Part of a small language model's weights.
Architecture: RMSNorm before and after each block, rotary positions, no biases in attention or MLP, untied embeddings, capped logits.
MLP neurons of a small language model. Each row is named by its layer, matrix (up: input weights; down: output weights) and neuron, and shows model dimensions 16-111. Each number is 128 + 32 x the weight over its row's rms, rounded and kept within 0 to 255. Numbers have three digits each.
After each neuron's rows, "fires after" lists the tokens most often just before its 100 highest values on Wikipedia text that the model never trained on.

L2.up1411:095068119156166083124170098136117161111117148177126142104102157077149220153059133119116137118119108119181077124133158142168087108108158105158098140128126192156141157151118142174176156151091159119154162171119080153120092129122104116151162123146198127122180116167068187133137173200102120125
L2.down1411:101130130103116131069112090097171130094152141121124150141089158078127126096125145115154169148188208091154074102107103115128075031117125114141086155212099128155113132129088090168172204147097104105064094129149113129101081141132128106098164125138151080134147101124090054097174127121035156094
fires after: " t", "y", "im", "s", " T", " a"

L3.up703:119107127151146083136121113181114149122127129076077160096120157178169169135138122142160113130120136126127127108182149099113099171096108091074108160089171144116155090107096125107159101186134158077075068166070103067104144094138139078122135150149120101106082121120146139045098100183108134134
L3.down703:125159137118134106112032064114145155119093093145105144123184129100109191112073156151122140130167130158107145152121133037110154110095143096083102126122102149154105125186074098115152129152126106091141124101143086133110144143140050061129132159115130133104123130168148130138118051163165172147
fires after: " W", " O", "4", "5", "21", "p"

L7.up418:077175169178140113119164145119132126125121065094130143124071162145118127133071110141154157135164084155069073102125146081192207122102137155117128157171127107168153125104114121174140116186180131153148137133142166137151096133100112171155131079150158086154117129181139173149090132195184168160
L7.down418:179186192163150159158150118166149072119136113164157089116115101104192169146129064120130071162132145144149118089155085121120128039158140066100126121150108124121116216148102156165127157096106101114100118125143080087146065117125111126146147169164183117115139135147136136140154194149144162110
fires after: ".", "om", " Pr", "p", ","

L4.up50:165108124105077142140129100127194126086124137108173115148120146169160156178157146097112169113146098173056111113129118090123089130168156145098133198115091117136112121131136092160114105157153079118097133127066105143121109123043154138103151091133197135090156038137112112094134166131146098127
L4.down50:152101124174163099132147111101112061062157100106185088167099133098088107052132109090111121187151143086120113169123072190114108134176122051119206079103139082153100168174112151131131153120139048180147157067200185145135109162154138118084092141134085154087133127103151082096128153090179109100
fires after: " Ch", " F", " f", "ran", " ch", "f"

L4.up51:149135130184067094085131122138119113072148070124115133133169107077109125094094123188082105158160079144114061105109178128186087159070097100078209139152141173115111103120135111125122097205149127155119136138111089153143060197148180122098133157188127173128088121137136154079142105125150148135
L4.down51:150132117113153070122235170114127118046146088103112086126150166131100078089155091138115198132082138104136137120169109099106085112096122123152156126067108113128106136143122068099120116092125130098112109176168156139160094146170084148147153173141130144160098172166059165154161123152183136116
fires after: " P", " p"

L4.up967:174100163160157068098162132159108082144137117100117063142118112115213111120115178159141156137124105153141066084101155131156110164044163095111161140135100154116105124076102129124149069175157149127141139160143043198147090141128118156147107125096179109053094150201144073106138129149143122075
L4.down967:102159153082147150105168101135135175164118156124129159088089143101137068145088116126153148155154169134162095157154139128150138137116151176150079154085078082126140167141170119152113087103118144160175142169116160142135108169163153142115132127109117151131164087133089184113107111140122103164
fires after: ".", " p", " P", "%", "5"

L3.up757:209109124180162157103139061135141104073150080118163109110089127130115124081113110123085149120154085127150146141157150111184110096000180142169199134126122099124138075139169127137131115142127129138153103092083139152151058101109104079128142138130115103116131140170157100161147103126160115149
L3.down757:096009119098111128174128143138183133167120139089095118150158158105192143084158123172142110134121148113140111151102175071090097109190150090164076115132178207142111163099118094084117158123176181112109095156153121122103120084106141143161133143122091127122160114091124154097115140089124147074
fires after: ".", "4", "5", "7", "3", "6"

L2.up198:084101202134180128186154114167136197122157120099102116136138147148179069112137156123131101070092146159122138116142095114164099166126177119150141146175170149135157156109092142137122103131133090090074119101091121115140146125079128156133167139076198146123163164184132098149143159055143146128
L2.down198:112147154142071125143059131173112150123118146122159127143193088175108162073168117139106118158087102107087079092147185128132087145135152103092205071129142073139182103188126134077168123148146089154085157128078113147150102144127106195170119137142100176095208122123078089110117130088135106107
fires after: ",", " w", " W", "ed", " a", " wh"

L2.up614:137120162176142104173115120114184102099145107124140115113159108162146194133199134140122194122113135158145130118160092136147107153126097130149139136128162154123110147145125077141134129144172153115108130177179090125173132075072106158184103143082144139193122161129113135097146098159144154082
L2.down614:163177133156116161163140092063122105075117168149098121127131118137119155135181148082086113133104149178173131171121116116122166136111085151215148102178157167093169136134115117094111156127138122074112137111099174116179124096088133221096143180126157149134052141094141121123107105112157146174
fires after: "c", "i", ",", " P", " p"

L2.up342:141077145127121125111136105137148040167125073108094158074113145160155142149171104136128185100107129151180157139181134098099160091143151140114155144161148091108123118102129154146100136170211134128137105197153107088151158098059082093057150200159163165205095122117207143157093128159116087125
L2.down342:141104183155105128129176094163141111140095104113129149122112038167135155151162069132144094145145165103178164142107092126103195108120153090133103070169183102147118135066135116135107111137124154128140115115136109133119164100121104097092133127191204158177078094119122143142114106104113146104
fires after: " the", " The", " of", "re", " -"

L2.up21:111114108172137148134157130122133113116184149084126108137103107097156097123166103143083112120052077170149074127176118128142147145117143105071095148118113130216160142158122130123088165168106120111046106118146065177124077115150107108075109208118152077170068172132127089088111154142186161099
L2.down21:083123230111162128107125153189106096085098113074189135141133090144146172144141170124108139102124164117201090145225183090117127145150129110185139100139096147106120089106198132130166175140139169067144146093108151170151109199125122123121048129089061111092170140128112107163086152137158174156
fires after: " P", " L", "ec", "W", "P", "p"

L4.up1137:158170160088128098086127134080064128062119149110097171154077168121129189138117169142138114101117089173143158105132175095093077143141113135092199178131097095061075141124144106092149127162184141161090142118081173124160118122109176189140112108160153103133136103185151105108139092116122090110
L4.down1137:095114130134036108138140101105131205127163142107192143186082152135111176122113129154154116076135142144104078132156146135103177081152105146087141142196146148102158144127084088169109147067144087082093115103156114080170138134176147135182146061130098120128150136156098212096157081127104104148
fires after: " d", " the", " D", " |", " in", " by"

L4.up319:147108140121216170128131124127142113097182116100102044175136119112137120132157097098122121128137059188143110119111166119171215162081104148162179141176119127174108116132110088192115111183137122112126138148132095161187074162124211116162128122134121077113073097171109140097134118186118092045
L4.down319:163093144112198145068130117121186106118116165201113170156135118152143077087154088112126168134124161131176180136130092116160115067150159115186145154126125173127183183130134106135118077139121191125108115102163150115127121142208127142107130168114146083130116115137105122146125088085186152084
fires after: " P", " p", "op", "ra", "ap"

L3.up472:169125130166101185192111095147095100126099179101104107124136175089151118224137138175086123096116129154130116150138094148198124139099071156110142128097135076130132074088115083126204161109160150155088074168156135099157099160096125103172168129118093158151102111182166125139143124127129162134
L3.down472:177200179134096162144139128166092125151112155104152093117159115114104107172106156206058143102166114136125119118117137175085136185114156106129166148127188123137100119131092096131194142144114107151127089116154131104106104134149103075151179137081065115132123136138200152117196179161082146085
fires after: ":", " l", " b", " s", " L", " S"

L4.up484:131129128183163153103107088151105120140143141106114126115145149150097113177073153093109143193131084133080157123105112103164160136134088162069112143153176106098075146171110124126140123145129088114147153167112189168129134077181139135139127142126182125095153080135097135186124132033137116095
L4.down484:111147115096134126104169095103151158140069171099149167112146183161166087099207104160069172117115129129098132165021137146082107056157117100104127079133143136104126059112094112148157127141127162148130160147131113103140121146140134155126144103067093115096101161163123168129131162095121126183
fires after: "iv", "v", "om", "ip"

L7.up717:131136114137123110129133135163149128092106094174119114149173130063127125147103150141144142088138117153122108121214160068151103178134122105131164111121158131150109136130098201188062100165156096150113163154139131198215106116082176117121143187141142077140123112122121121119124151134121137152
L7.down717:099114149148201107144183117236092130111109153160141102123093150115064130087162115142094166082168140101111121093144147098147109140115125068103125107196082110202084158183134138138135105154089123102142159166095088087109139166158133068135151179163138172105121137131122139110133116074132132088
fires after: " P", "0", "|", " p", " per"

L2.up503:109163135244112123116150146162149144149124139156145131127073186146113145146132126163091157144170134154123114083130090087147133117097109133130141115213093126183149133067115099106124194170151091141133201153151124151178082154152103158129113136149138169100076119071130202106124094132124183133
L2.down503:089121139144112143161107100105126137122124086122084117111118077073078113106162127115087098080141088155105107065122127158103134107167148166086096130141135184124117163107191197151137119108200171181101087130117151177112129114155135099104186059123125143094092110122124108136111107100172091186
fires after: ","

L7.up645:115123181077110125139134102107189162130117072103153157162113170199119170129162132187111154151171151158073080098147162104106085159092153118160118155095179062140108105104117136125119099157136119110111127080121133155117125129049207141189093125198141130129124175186132169096134123145158123173
L7.down645:095164138111142091174132141148134117147177132178133138141105080124098122115157122095125098156128099139162103137141151153106123158168115157146125146077173185144147113145100154119131103133095133144062060140147138121122166156142142136107117173103142112145149138103168017111105110079059148090
fires after: " An", "re", "u", "un", " L"

L3.up426:187117142196052125059157093143162131090160118161144139162175159084186090090133110146091176172175116134111130143134090157159185143130137179103117137157155134132125089167075114116117121116121146110130127140151104201189115147133131168108153090071081104112157135128180079182125139122122154080
L3.down426:113037112087139165146179156145091158148079130098109143126164128158133111110154135163189094106174096166121044101094091080086128121160102102180044103100147125175159149168137080117197162131123133115080134156108107101151141150102176124189053127104138087134170111108172164077060129169134122130
fires after: ".", "ent", "7", "4", "8", "0"

L3.up194:118155120145122088105113130173171112082135146134118137109112115117116125106109196150128170147091046179104166131073110095107113121109099186122113180186146143091141138087166148142096123238132140139108161110135143159130136101127124156160131125119154132129148137133131155195162112151152132092
L3.down194:184130175104149158155142156121108122108106101147166120070095124064165164152119145127131105161176144135091116086135091173188101129126183141095119062138085174098146078129151177107115145146113133147138155114137153098145167154112173144116085130095084099141184216132187152124154145164154141166
fires after: " f", "f", " F", " N", " |"

L4.up538:093127096164086121156108189127163098160196213089134069113122128167188146144112112104066094096111095125081089076055130133129121157157083118156106136080088134125127106161135111156146187174134079149113070206130115173151079112124123132152148117129152134127094135136074125159103105105068124060
L4.down538:076127151148123119120114140149119125138152049143144092129150080105143167117158143096163112097090182144104117114186175160165098145125118171073134125146152063085126145116141114094079109119085151173133129140139165177099114091108127150094105157165086150085177145104143110185094187054114168124
fires after: " P", " V", "ort", "iv", "W", " –"

L7.up628:120123150184143091107124101078188136128145149109075096081102166110090165171122182115139111126140147137112104080167174160106115151057170178149181147151099122150125099093098149129109184145124093131087136124082090146095163090098152120138190139075135100141085116087120065116144143110132121107
L7.down628:172140189130165145124110138129158133127156161142155070148189132062143087109156153168161173168145138099121118115128165119098045127110175121127079133143110137105145104122142079143170169174140133139114118081201103119144151109178137079076183111138106151092159096137164115121116200118116144144
fires after: "f", "l", " f", "b", "w", "st"

L4.up1116:134185172160178114165129113110115141216110149132130080156137199134118154158106102144145165088079093137125114158166094146121171151132143113100122165111057115138113112132203124148083167095183053161074175149144123119095119122097125099128163142188139073152070135092143190122090124124100152112
L4.down1116:150085139175112183111169121113104129175116166180185118141094188136092094132113132095105131103125096104095106138167117133100184160177068080126124127142102111160120147118052101170134187127128122128127175140125112080196157056134114152096126176085147101158094155115123129109086143110164151138
fires after: " f", " v", " s", " n", " T", " S"

L4.up45:199109180161183100160125151144075103178124127148127157134138126109186119111150186153151149104176122175144119158100149101125166186103144103111162125099104119132121122078184112122175159172144077141147162172165116126107134084128178115120152132163126131180059104154132125089140137129114168130
L4.down45:093145152091159121122135109130156127099170172111087114157130117051124157133108154118142111078105114074115135144117103156104083149174069113108103101160112112179109078071115072135167146172115151082137100084149100132136164070105144176152109138145156166128132104113141138188145170128114142120
fires after: " comp", " l", "hn", " st", "est", "ed"

L4.up852:132134167213122146122101123094149073120155153186132066133090160159126158125138212159132189173198142211085142120178100112122166132096162181159145159140064116120166107133154140096098172155182076159092126125151122119112149119067121143116172126164153127156104126132140167123118143090118104108
L4.down852:173064147199127087123129088125150087078142090105137124126108125126148145059173178011133114115138091125098127161162180190117151104141099139137188135199156147079177107105110082135115133191110100107125137106156154080162147128202113166137145102110097104172117160142153086111123167121109170093
fires after: " f", " s", " n", "f", " re", "up"

L4.up1417:159113087143131141097075100087141078106097099147104142150170131074164136103147174163189134156086105141085096115121123129106114138160115145122191137163136099142110121086138115179151135167168128078107165204154087168096161109099185114113195112142118117163090134153126139127157160146135141182
L4.down1417:153176094075125196118112118090108066105100096170145096143079156139114121129164088111138097099109134156145063122140136070182132158128121110092204114101120109150220132105140152116121131149137166108166143060138107116132100141102108127089115097153110129124130125070127097176090137132101168046
fires after: " p", " P", "e", " /", " T"

L3.up1293:090148183160163125099158111082126115185160107136171120144043129202099106133107113172113146118170150121142150121107113149144149152051102112135152124152123073166164132145180148123139112130080151122148107125110115111103074159145152118195122125138128096133128102121095144129093094080122150108
L3.down1293:108000133161125106144141126161135152142123114107133157123158143104136117124136155125125128134122137100132133136080163136147149150150144120117113097111138132133112107150115123146122138136114129129136141137151117136144129138109117086077120124106108138143142142124152137170147134142116141108
fires after: "r", "or", "te", "ill", "ut", "ist"

L3.up931:103137146102144083135159146102123161131240087090104121157143153170155099150141127184115138120148134154101160065121051113158085156076110180137101172170136102182141090132129138139118107124136106149187142122104094128138125125160097200175119115157121156111127128102233088166140099113110168103
L3.down931:142134139130123052115125146157082183142122149118139076107041070111127134083151130143182062090190150188129058120118184127109144114108166049110171137119141099147144152130179116086183176119132148156113095165123146102113134171146185138153103173118091085151151185108146156097135184095145108144
fires after: ",", "ill", "01", "w", "02"

L3.up701:102064134186111151107149138072126062167122120123149145095128119197117170097104124146097146128130114117151189123100109159148135175051108130161160107119182119164153106162137095172089113115113163133124132124171130173152124149129140084177134179128144162110104070174127082119159166141108133058
L3.down701:143000113128173112186096131139096125114170149110132122183145125090116137159118128121108129100155157151146119156144145112160171118138113135131103124145100128178142117096142125138137098080114089091187125117117172174106118124117125130061116156128141113167153134080169148108168115099146114137
fires after: " |", "ic", "|", "r", "or", "ly"

L7.up1098:107138200121140108181197156129121063062167114146159152140103130103165136158133150071132128159148120142145064149130142125149082143105177103130141106143129125102080103111150176200151147120132128127108161163071181139132104137121099142086144123174164069084138126208160122085151147133137087110
L7.down1098:100108102156179184122160123142146094087162111112175133130083130072163134100171093136113156109178147162113145130089101141175153119145128130181103119059109122162123177178117137117109102107164200074138057104098141138116133146132111154173133142116134061103191151147138177107125145120123057130
fires after: " A", "1", "it", " the", ")"

L7.up1229:151192161132155138185148136177119113169100110065147112130191152146192102142190155110114145097103114150128180115161102108115104145095089188147177142117192081129094103087061142136117128175176144142091128121115102104188037125085124132220112090151124169150134152095098171087149136098146084072
L7.down1229:102125181176160131061152111085136118140104102127121088145169095112100129138139086139155170126131149128098104087123086191086141148091205105085168150117152162113119162167130105137152139145076087124105153158197118112113139124141106079098129120114127104104134164144175143137210091141122175128
fires after: "5", "4", "3", "6", " P", "7"

L2.up542:137131118129090118129175092102101118085104161106119129161171156080135212168136173144138121057083108141136097112089098138126121153081132150169137175149122085176140105135087085172174079121122147125091119142111091071152124102133128104167194187135114142114145177124166164189158114155123088104
L2.down542:117130150121167165124197115116143134128140152140165121107158076089134140095107150101118109120118200131183188125107136137100153106102142101162122093144142087138188097102132101118131119128117087163102103132124070139082098123185119151147215168091069086071109167120118162129151120174128125108
fires after: " gr", " A", " S", " s", " r", " Gr"

L2.up1189:125167144135151149218170183115183124160057159169085145075171109167139126078189112114159144143089122135109137095110106062136120081132068120092139136143181180111101113110123136149094174124119128135150140126136148097178106124141115170189086123174150144100138138140176179115170157168147101069
L2.down1189:130107135193132123115130173123095128089165103112125145119116043130143110106115157150141119100106131154129102153130122128179224126128169088132111072123117112081127113123140162123255102061150108100120081142122135175155102107156171148113122098097117136152163164131024150126136115127149170113
fires after: " Un", "n", "v", " E", "res", "al"

L3.up1286:156114157160125121111149110133133135137158117133100117146107143054184106185159117130105185087122130148132124173162059122125149176098098153153133095080105127098122100193173124147129114157166095152099140162155138096114097151112177143186165138140171114122174093109160123179084128119135118181
L3.down1286:152055089140166127104123105189187139132160047095168133126095142108143151127145118074156144117147159151168118192115146099110139161107164178116147076121111154136147114126116135128078137162154120123116054151113121106106175094134140100161070105118094076091118119033143131101063100122124196124
fires after: "re", " re", "r", " e", "f", " "

L3.up906:082137187067100107169181135129078115123103153169040111139181151138143224099157138130101090143111104148110189121146160074165134085135124151139146153118138177141116147128106118157130146113138119103168091176121065087144151139091076131154125113142172164080116121192207182069137192099105089114
L3.down906:165101126128180135124103121096180166178109110091168116138086081146111148165154166151197193136145147131135089125153118167083147135183127119160152097168118139085141138176062162104131153183028065116090158096123145164155090156151166163104077101118156101085115142168082096116102120135132110106
fires after: "tern", " Un", "ust", " D", " E"

L2.up463:157125145140118157113169137140109121158135109152159086182137168083151090047177185177137213155167169130085090110152119126200100133088131145157095122170137164121122108095138151135157120131097079086136115163150117184095088126117115074139084159114167118123117121129144164188127121173159117165
L2.down463:146174161139051107170127156123106164138106182134066151101111119137135146107177137128190170116114120151097145148135156111131175120082150172123084136091107102175165163108129129129158090146150102232183168059168100087146140116149115148154132171126083140125127118151103087101090130085149140124
fires after: "le", "b", "c", "et", "."

L4.up549:165124179085118132127118105122133114129144169086083179129152132156127109151105149117130120154130079127102112151134147090189117158120125138110182117135128125085105116145094138119129121144167137130131124148163106172151134119107156095181142149125158086167102122099104145132121115064156118113
L4.down549:129188098129155134106132152148150100166115090135159154103071108156083101175161155129103089132148231133193105160080095206119154097198087116142155125150118102150113109129211160129099094141110166160110132123142078098137096105113166129090194134178101160088140120168109128112086172133101147123
fires after: " V", "om", "ev", "v", "er", "ep"

L2.up559:061139117115166134148155194185142122060168125136118166088131165162132122165165097117085111136109172187139121145156138122126101123121110148118123141139144139117092140162104135125193088126136174075126099109084144122171141116119090111132123184136126122136068163173118069115115149141192170135
L2.down559:064152149103170138150157122164083156144155111068138110111076121138127136089162134097120148173145122107105113085126174156119089092132092122123156171079183077196102152181157049163133137107147088100113124113139141139100111109199107183092126150139155171124151158133178099112163119152113092125
fires after: "h", " W", " m", " w", "um"

L2.up320:061117154074164090118139126182153140134122170132151106111144165091131132149112117117073099092130099135181087100123079147154172138144166107139153175149115181083150098145087106154158137146151126143134111181134053120092126123133138087127133121134150151113100131171083136113180147162135153127
L2.down320:153160159123146136125128151126157156139156160090146126139137131067072107158090136135202071078181184079146104107111085116135179194129114046130093082118126151164160162125141127088185156144174089160105140118161073105120136198130155141112081131129092107125139139143203090169161144147158189215
fires after: "1", "s", "y", " S", "ap", "le"

L7.up1467:129123134157124094131093155139182122139131117091118147138102143161144158107109133134102159079134085171071143070114096155145120160127083115137127180204107140138111126155152148137109068185108085104100104192159109197122155165129167112170122120189141113093105082155126114154179087120091152153
L7.down1467:161167133192153127179108133087173157107133113161140075119103096161142102103174119068150119112189114086123120170142102175121085084098161083157116104155119073131152153140137154122132096167125152132088143114156038190132151109182157083143154146150088174100165110132073182150084136099113072168
fires after: " P", "r", " C", " Pr", " E"

L7.up863:184146109154123099146052143099174133145124168100166118074094117094171161102152170179085131140115135194087142153113177092196104163143127110120143143149068145128120054177108133118055158148116159133120130125174120176145103103079139143123127107157155117084119148114110121113185157156082126105
L7.down863:103183111116159164154131064046103083130088148126106098191120150126116109152130132098163048140079058147116111112128153152094124090148097112153154118141086102141104164150100122112160091130094121179170135103157134133154148130092162145147126109093164131079170155126170110135174127127195170108
fires after: " |", " P", "or", "i", " p", "e"

L7.up733:122095135128134075132208076117180101125154168132162142177137151066149117109151173080138172168166114134131098128121104054176146148128153127140180116110095143122099122106138113122097121150188123098100115136157124098168073126100108137088122136134076115097178049153168121132168182143144097127
L7.down733:124155111059110148150067155081140085088173103170117140080117159134099138138156126161132119095076085094116098144151114077153112113156196114116119106105115113126113160163121141164129129092080188199119126119087109185113161163116149173152143145171185114139133156208107141049126087137107103185
fires after: "2", "1", "C"

L7.up856:130203112111072091084092086200126083126096094133141123127119110123112170135058164113119109059163086113124160162204154086160140183087143065133058151108108135162072106159138121140080152131161110147084143156083136115181113176091112184128119186113138106122158098149148086077178161131106155098
L7.down856:106151168109134132149136165095126168097152078154117141141096117104128152161150126076161125079132120108130142061118166168125134081110068173178197124160163147123150194118148118125141113082146149093072150173116119158102117130162102165090143187085125069124127097150119150131160155103103173142
fires after: " A", " L", " a", " h", " l", " "

L4.up819:144149095182133097139093107112148158096087096133095140151131135083110114141170170162114126100165114131093147106087106143172169154151104162130153160121173123144163134135120147140079202159173144114168175150129131116147104096112153126205165135103144109107140146110084168136081130150206111140
L4.down819:084169185153199177143156084101115100100065084157144129167082112089084113117167080085160100153083152187144091089178063109134130177148140117075159103177144078075126150128140097119139155105147086138167140108152153174160149137067137202095173139143142080132155172103183158134118105071151169109
fires after: " N", " P", " p"

L7.up1091:206089130108150112135166125096149149129125154102137165133176135182149196129113140137104166109121113101122122136184190124101167130108130144183203164160097084135102103154147076140117092166183094169137215143136099124145131182070145133151099172182168119183111149130168146065155107151097065212
L7.down1091:165167116169117118167105099166133144130128115109135165168106116179179101135148021124087117128116080184101148109136117148132121111116118091090058142090110112165140168143145103131123137174176078114117111152135113105104123115107112105115127169091215136138106151170085113141113151122133134095
fires after: " |", " the", " The", ";"

L7.up32:105110145090102112181150090117167075110186091126108221136145159181108124114113144165149174162165103105115102117102115144168085116161169119118151157108039164147116113121095163101129139146148092109132118104130126103090091201118153117119157121142147059086099077089167110116099160109154130171
L7.down32:114149095101095147106103098155138131081131104158152143126166118101115095164140081169180154150090089145135054128107140073115125158089099114140112087183098180118095121138152142102094118091127116156120152088183127231111101171041085146161089136175162143096087128056119144144177116166128138180
fires after: " ", "1", " in"

L7.up1532:112098192105196097139126079147145190073127148091122143168060136098123140189163127171103158171172129138115067142127099130120109128098107108135115148108100095164163089029150085181155098125123117111140172130183170151162133160115106201132128177164183174119139160122160141157067140168165143145
L7.down1532:138131151110161121178162080163125135113121117125126093105103125111128145193166032132104134089130125146115122074125118109071148103138140109136055132159089175108107117134145199150121105139143134119114141177117131144106114113121111149144130155157158148158114217148111152206132093092146082125
fires after: ",", "he"

L3.up1406:091151154100132136135152094146165079164142109084146117080113164122155128063210122113118109115126109142126110062098146101127120139148121110156143132153100156099157120098149144175091147139221139146159129131114121173150131172109143120111099109151114144105112106130185143104105198162160143178
L3.down1406:123058090109076069140118083147174096158201111162122126106141120146139147131176144088137132064105130105075065129150097137113143131128179131157130033104161117137131125097160138188107092053136158156101161162127073154162126158119146144104124104134143173163138089143091189122170187125157093166
fires after: " ", " (", "1"

L7.up462:089077141114117104156142141083149098101157121136126127131129090110193107112167166181123153145132102113108053171195110066146156135153082105159159167073107137109130109067100143138092098148213086093107130168084076201147113176088172111139122134155151104151131086111158059111128203139161139139
L7.down462:146115114074158108106133157115135124125158119086114132150085158066091150153063151100104121078099104114078178114126110143141140159105111119141129119088176108133131137172078094112046150137101124166097165156114137140111095098164130101192157137192146148037160105141085115120119168058125143127
fires after: "1", "8", "2", "3", "0", "5"

L4.up1422:118088166117189112097189097146121138097172119154119147163106139093125166122148186107102125162116070137117092071089125146140142136156124104198134144165129160205062081089082116142084168188152079124104104148158088157108115192080140121082100157163161122104111062127120123107169111152142096117
L4.down1422:173134151094109133071115118124116106095123072164144043137107200112090156101115098171111122114108105137121083170149099157143135114138113188155164104103105108102133158139123078113078158085115074093153166099166130145189134138071125165159165063133163114090085142147164138090103142158129125111
fires after: "2", " p", " P", "1"

L3.up852:061170097116181144100137166066167155095108129120128107137173144170182120117135071091121124159114130143139216141089157129125150098131095130152151171098143125158148125106133120163080201172095104146140124135084077140090119145103171136163106140112140180075078081155079186107138166136130173091
L3.down852:182071126168179074123135114142133071096142146163121144118126083155168141100144178117130123132146097148095131161120151176132148076161188110084188075134185063149080133053126110115107105098107097183120130143149126134136117126136105140065092099083171170114197136168140119173145106080166154111
fires after: " P", "ort", " G", "ul", "ar", "ac"

L3.up730:168119138143182091148117097081083086076174170114191154135132150135132135057102146144112099114193064170134167129098156125131114112104157122164169154090086114138151146145099146130141165189148112079114088128137101148136168114140126159132121154091113080127104124165148104114164158117113126101
L3.down730:125132117136066166143145151109106165140126157121160149152096147070114138086168111196078152163206131160061153183059145118159144147148137106130142135178090148069144108106120101113140141130127114121111137144100112126113171106157170168186094087119093080138134091142101185128067076177122144144
fires after: " |", " d"

L4.up1499:206160153137100163135154115150130176203153127172125055170163128117131107130126160120139143062175119129147184107156131104163082173122128078082113147143132119105131082065123070161146139118118134124101161109143137127118092144126118118055148141117173095137085096178132138221136173166139059061
L4.down1499:119138129134161152118116124116130121134094137118117176102075112156089071185143097111116098169033122171102104141147135121091099146112094149118103142170161090134131135156108126076141090122131040159101131094137140133136166105143142169173144119155111137097141166198144107100157087166171167194
fires after: "it", ":", "or", "le", "b"

L7.up993:222090112120110114229112130124185138115136145144128093113135164072104095129130133102099114144138084104096107109181193117155129187147121137108160150123131150123148098103147170142110103180105108156091168191123106176167097111072115109145083119119154148152100119139157128099125148113086119204
L7.down993:193147128151157113206136161148130161130106187186174083095111158164135115117175126067144145169135117113161109180099087114171113125160142086126136098089151088098146073192162146153173155109059131065131088141142113186134158163105161091123161177149092130103107077151141126063135163117097100159
fires after: " F", "6", " E", " P", "0"

L7.up293:132112114109143113109167056142051124104088068146128124187122124152134124171104159109118172090128048129109134134170188106145146117195125052175119131101130134142099141128084119115146114147162078157099112143102157053160125170117163138097146204109132092165158149210124126082131104126158173152
L7.down293:162165209234184101141093141152227134114152115081122149120140155117115111117170119138062087115166162129073084147093135062132167162088121131207133145130175104137138180109090137169097128109111141090155111123055130157089152143096085149180136103127071108106154183124147158126107163103108144076
fires after: "u", "pr", " A", " ", "00", "d"

L7.up1426:170085144144125075126137076134158128149157156096088131160094159094095124151092165163116170139137119174103105107152101152131167147105092135118161155134168157131142070077152110131135179136175063160121145172155156079129124114060202165116157170161172250082129136100130151140140143084172071133
L7.down1426:123098130075134112133188109101141172111104102188073137121086157114163160120143145140101179104146092142141134184154161143109142116091178155127133176166087111170126167108124169139122120094128153092163111157134135110119096139150105149144048133103130107162161130086180158139111107054105130124
fires after: " on", ",", " for", "fter", " over", "re"

L4.up1068:124122090183127129106090215157162144112162206113130095131150164146123169144115121125154143161093104164110140102164134131123152100130140124174110112174132142127123140146084165148100146157107111062122148111074125138149133107107084153137105204174124105131149115132113174149170186118098162082
L4.down1068:136088110119078175173106121107159106061080126081110052152112121123186115122172157133133065135104124137129148132144106170102150158130129142169071178130144154140127138105155138163118064051144076132138161121148097109101144158140196147133117179130141101139161128093167147114149067078066161129
fires after: " st", "l", " m", "eat", "m", " St"